{
  "d_model": 512,
  "activation": "tanh_gelu",
  "norm_eps": 1e-05,
  "attn_scale": 0.0884,
  "init_std_o": 0.0382,
  "optimizer": "muon_variant",
  "batch_tokens": 65536,
  "z_loss": 0.0001,
  "steps": 8050
}
MLP neurons of a small language model. Each row is named by its layer, matrix (down: output weights) and neuron, and shows model dimensions 186-313. Each number is 500 + 40 x the weight over its row's rms, rounded and kept within 0 to 999. Numbers have three digits each.
A block is one neuron, or neurons of one layer that tend to fire together. After each block is what it responds to, as a language model described it from the Wikipedia text at the highest values.

L11.down291:470519474557551506506469430540567500498439483495495503471513518526467502548540580474520561427553539520434475475508492515473465461568465537496465501414515453511484470469542504509445501490583451468452410525516447516485529490466575511566440546509421515527498530506488516502561443466551481446493449592511442499478474452458517528513447551496547424524546486540467524480503423494549457562503
L11.down439:531516455471463524525530548590458506418504502502451498469466495523485444529532486465501573548543443432573503446453519473486430475553467502515486472529513534467482561520540436545488428543495498508492516538526542498516542508511547493540498474517509551461511491554507547482484472490538558480532526495519478466510445509482544439488550532462527531513541573493410502478525506542439475501512
L11.down505:543495502402523522515498496596541474531495441457464530528422512535510489540505510542507469549462479515528511539485507506512595490455416553523570471451515475546486488542514567547519527534515495457478471501536481560546420463494552489504515499470506487438478439526455456477540494533554517511489494489545459479479476495458436545472512508507524513559487493523527499468567466536516540489486
L11.down700:539567582489442468542545524565507536497536512448415502517506528557437514523514398515475493541503539481403555497473632517535543497498565529508541518485513545439497462492460501519476449491557447499447468488510485528534514537465494528420526480549450466502465538509482460513485521425513486558490498511467522422467508498466478453531362513493524522507476515487499492479554490559513468475485
Infinitive marker before verbs. Infinitival to after verbs or nouns (decide to, allowed her to, request to) and modals like can, will, would, all preceding a bare verb.

L2.down34:547500518539466537497525547514448478459452461487513543448532434549504478535451522475541515580421569494522489513453481491487456464442414444525420514485470516504518444505435489502519480498557525521519586507497555498476484531482565469548516511604503547512533531498507548506562554524541493455482431547524487430531498474462484445511513513486539485492533456574527490495450445491451469487478
L2.down262:426541501523413438547486514444513506481442513468441482481447436483513532474510480563604464505530499507398519487564541530568527561545510540476496571564489468482483534509544526468420555479550598553488436478490436542557522524564462499510480523478481482483467524497500515509528508498515523479451431458444444487493494523506479458489563498489492526526531546457542381493510509477490496563501
L2.down428:491478533540487544441520504563470503479523565490491529523470498482547463591543474597477504456503428526519477470501610524496553508523498473531485463451522488463572576475520498412507543494583493475538441480428404483513526462487484524504544531468491465521517512484401518565525488500536570468491521484527519471518458576519490490405486548562516548504460481503568518508545542523442492510476
L2.down589:515434481523551546562478511461515575495543451509485490565457524520515520543555432470552561457471465514428538516539527529533546466460475432467468504497548538477526448466462555489433503536532521545471515522495513554509498441470554551529429467523499508492457511479518499503475537571505508469507414529552497481390467456456452504538521488479560515473479457546503497462504439484554494509499
Mid-word consonant fragments. Single-consonant word pieces, mostly n or w, split out inside rare or foreign names and odd spellings, e.g. Al-n-wick, Kakd-w-ip, K-w-on, Ord-n-ance.

L11.down164:449538534402452428592482493494477554499505499444463534448479463502536454488488495463535560540419455449525471482515471466500499493484441506515495491502473501510505413481413517440402460525456496539530518475475495493531444455503554522474518499524494459489485461502481585523543468555512586507532491469503470542470465555526549534450558455535413521461523558458470526484502540487443491527504
L11.down227:534495508539466488541549480443535579490479485454512516475567443571469544598524515516503448464512495506564521561514474518450511493535499518483543496501520489489505417516478447470586522509517498521484440448519547511465449560493459572512429494459557479452466507503448467514502448526446491518494520482511441524534503497556548460504584475553493468477404498452402487476514501564480440557488
L11.down236:560470542464515479481495463460485519505517523555481478521512481529481367501443414464520485506464482492534502544460440460478467533477445528538449549504440490507503511490499554570512529576410532478488476423572470485532463519573462539472435486533498545528516490547512437458610539519548493531531510489489479468491470476450504393480476475488487509482542476481520516494500462504563580483513
L11.down396:577529503571488474486579421504487506401524540472528401460471475453606543493527479494514456434451474477628585416604461519502453471474503474434511477461445541443523465485540562463485552498523435512538461496464568443508485556458513446514543481465578451494529543534483487543532466551516513538545477482520501507490483515489555491445516510537466532544542495524431517538470558464511506561449
Predicate-completing word endings. Tokens that finish a clause's main verb or predicate, often passive participles or suffixes after "was", such as remov-ed, launched, separ-ately.

L5.down600:409441443517580535471608458508487448524516530495511494522444441505477479478599513551568533518424475487479510485510496556449557460504485583462478554544533427521492492451455471472511513522458528474506453431489551549522569551449524479527594455552472497519562467456586588495483506475477394437538561556521531461549513413485463534473518496438510492543535503491530532525481527403516413472562
Year digits after leading 1/2. The last three digits of a year split after its first digit (2|017, 1|981), mostly in sports career lists and award tables; sometimes "to".

L2.down282:527529489427514507470582462506480456477504450390529578514482534415497479504474533489544495463544548492506451497555518391543501522530517466467516401527511466471520556569555520521506487481484572430478420501486505420483470492560499505589607541527502422463468541448561488537507495567461536505557497474509474465515464478511499489527556471484491489494498467538508463484562467482572521481495
L2.down290:511512433504438434474533542594433498499516529517517533457449488535449520494515576461446504519502507478497492472533536637547511455572468536494501511459519468465476491538462515545526516501466479534492525554461492388413495546504521482442450547546509443538503521481542506505529469554471450555575529526495522554503421510502455492509464477545505478487535528476424463523542470561433497513505
L2.down481:456501550471474534500492533508542499528560548572480489437546546468497541508473513447495505471476544442500528466524535609481478525519526513497470472547440454502411526414524476507455408486544493454438436479508427592588412403518529539454498529465559448508464502526566496432511437540439490482536526490506420514580481486501483436444524488592441500483509480557449549471543493527570557607515
L2.down941:471536454494469412491533542517540468489475550432461494431439584511574463492486576491441463494462412446492525437476521501461469571409488469517520441493464513506436520572556451534567439558487536598501485499522516473483513509491548464457519533508520545440528509550561558469486531509456487409466482429535460430499534536517530539468569498489506489445517509482504528517438513547556545534600
Clause-linking subordinators. Relative pronouns and subordinating conjunctions that open a dependent clause after a noun or comma, such as where, which, when, that, after.

L11.down224:529481416502471459518501467471437527582454489518514488511526509452420511519505499535521611482457592480539489463545568552475436452532567542525449449497496431445436454544499401543562551513539454512485561528570484434519507541502548546393450508507573499474567503407526538487477527513513472532491491535477512512472543550491489504492453512525520513538520498534522500452484489497554528476431
L11.down472:442497542510422487517562427560510527496480546519458525524518512508510415498537457533523423634470488472470511447539529590490528507505475481512485525430461536558466556506540478486453448502504437466515514494425509524527433486516538510483588453537520455527556563556518546519454535470503423499556546529523531551512456560432469465526454466564465502566556464490510537518462463456531533544522
L11.down515:516466451500469460501521486580527535425457568566480425463537539518542470494529599614467500550551566595456517562476497507542442517526571524541524575449459553504398518537451455504549527507506491572444431488506518487485489523508490470459391552507569513513456452561431523416466454555486470468586534512505472472514551506439560530450516516461514520598489476488513516548492461558513518466528
L11.down879:411547530551515525455496517546474531516543558474426434457506489525505483418519515492530543574482500483523508447506475504508445500493413472552500530457523503512523506502460436498499505497545499489437426481544489434455551411538573499533533543557478555433496503541441501457451448479493476514510545489472522553496459472445497525521470611488495494457567455504448551517504466571487452465417
Verb completion before its object. Ending pieces of finite verbs (-es, -izes, -s) or the preposition right after them (walks into, thanks to), in narrative and descriptive prose, just before the object or clause.

L2.down299:533490445504537464501545510512511507563444475474467534461497474486521472452517495452513487495533527487530516529576480465437549552457462475506463520560516455530479534423494505445501535524537524501508499453456467536489522543439510496568513477520462516433418442557488543564506456505546506550543504575503441506528555470586546502556541558505479535483480452442490525529480454529497467492499
L2.down334:508483487512614453425478419539495481542553490523499496499519465602534544507522539486541456582460544561541522472511569481475560468452460555463496546484524479505503501444532492438538555554528490469615425457514430527461561521497434494525445529468465489498495515518524476475512450581473502492536511493547537473546505475527457508523537540471525497475546485473455545443465476522502513484562
L2.down395:507459530492414587443518506531518517521507499536568514471491532510494425496555444470505489550521540596421540568469523461482502484473517511537572580461481561468512479495496532510449504553535453569540567450493488548488447599582506534505478463499490489471490493541486479503515546537441524488489462504509496564507557530484492507481443448492456552504539469515513485511507484551498450535469
L2.down766:511453475583504473485472486497484472529502452591497490473490476530528512522492529496561417555491517509539494421495515560452502566583556434508555557495553506587471552493512546484451565517561464512482451420502530469471489494455516430539467432562440458560523541490549512538548537438497490504478535515484455452507454574467556514486549535539495535443507473419535486541490540506547478502466
Split-number trailing digits. Three-digit token completing a number after a split-off first digit, mostly years like 2|022, 1|998, also 4,|995 or 34.|937.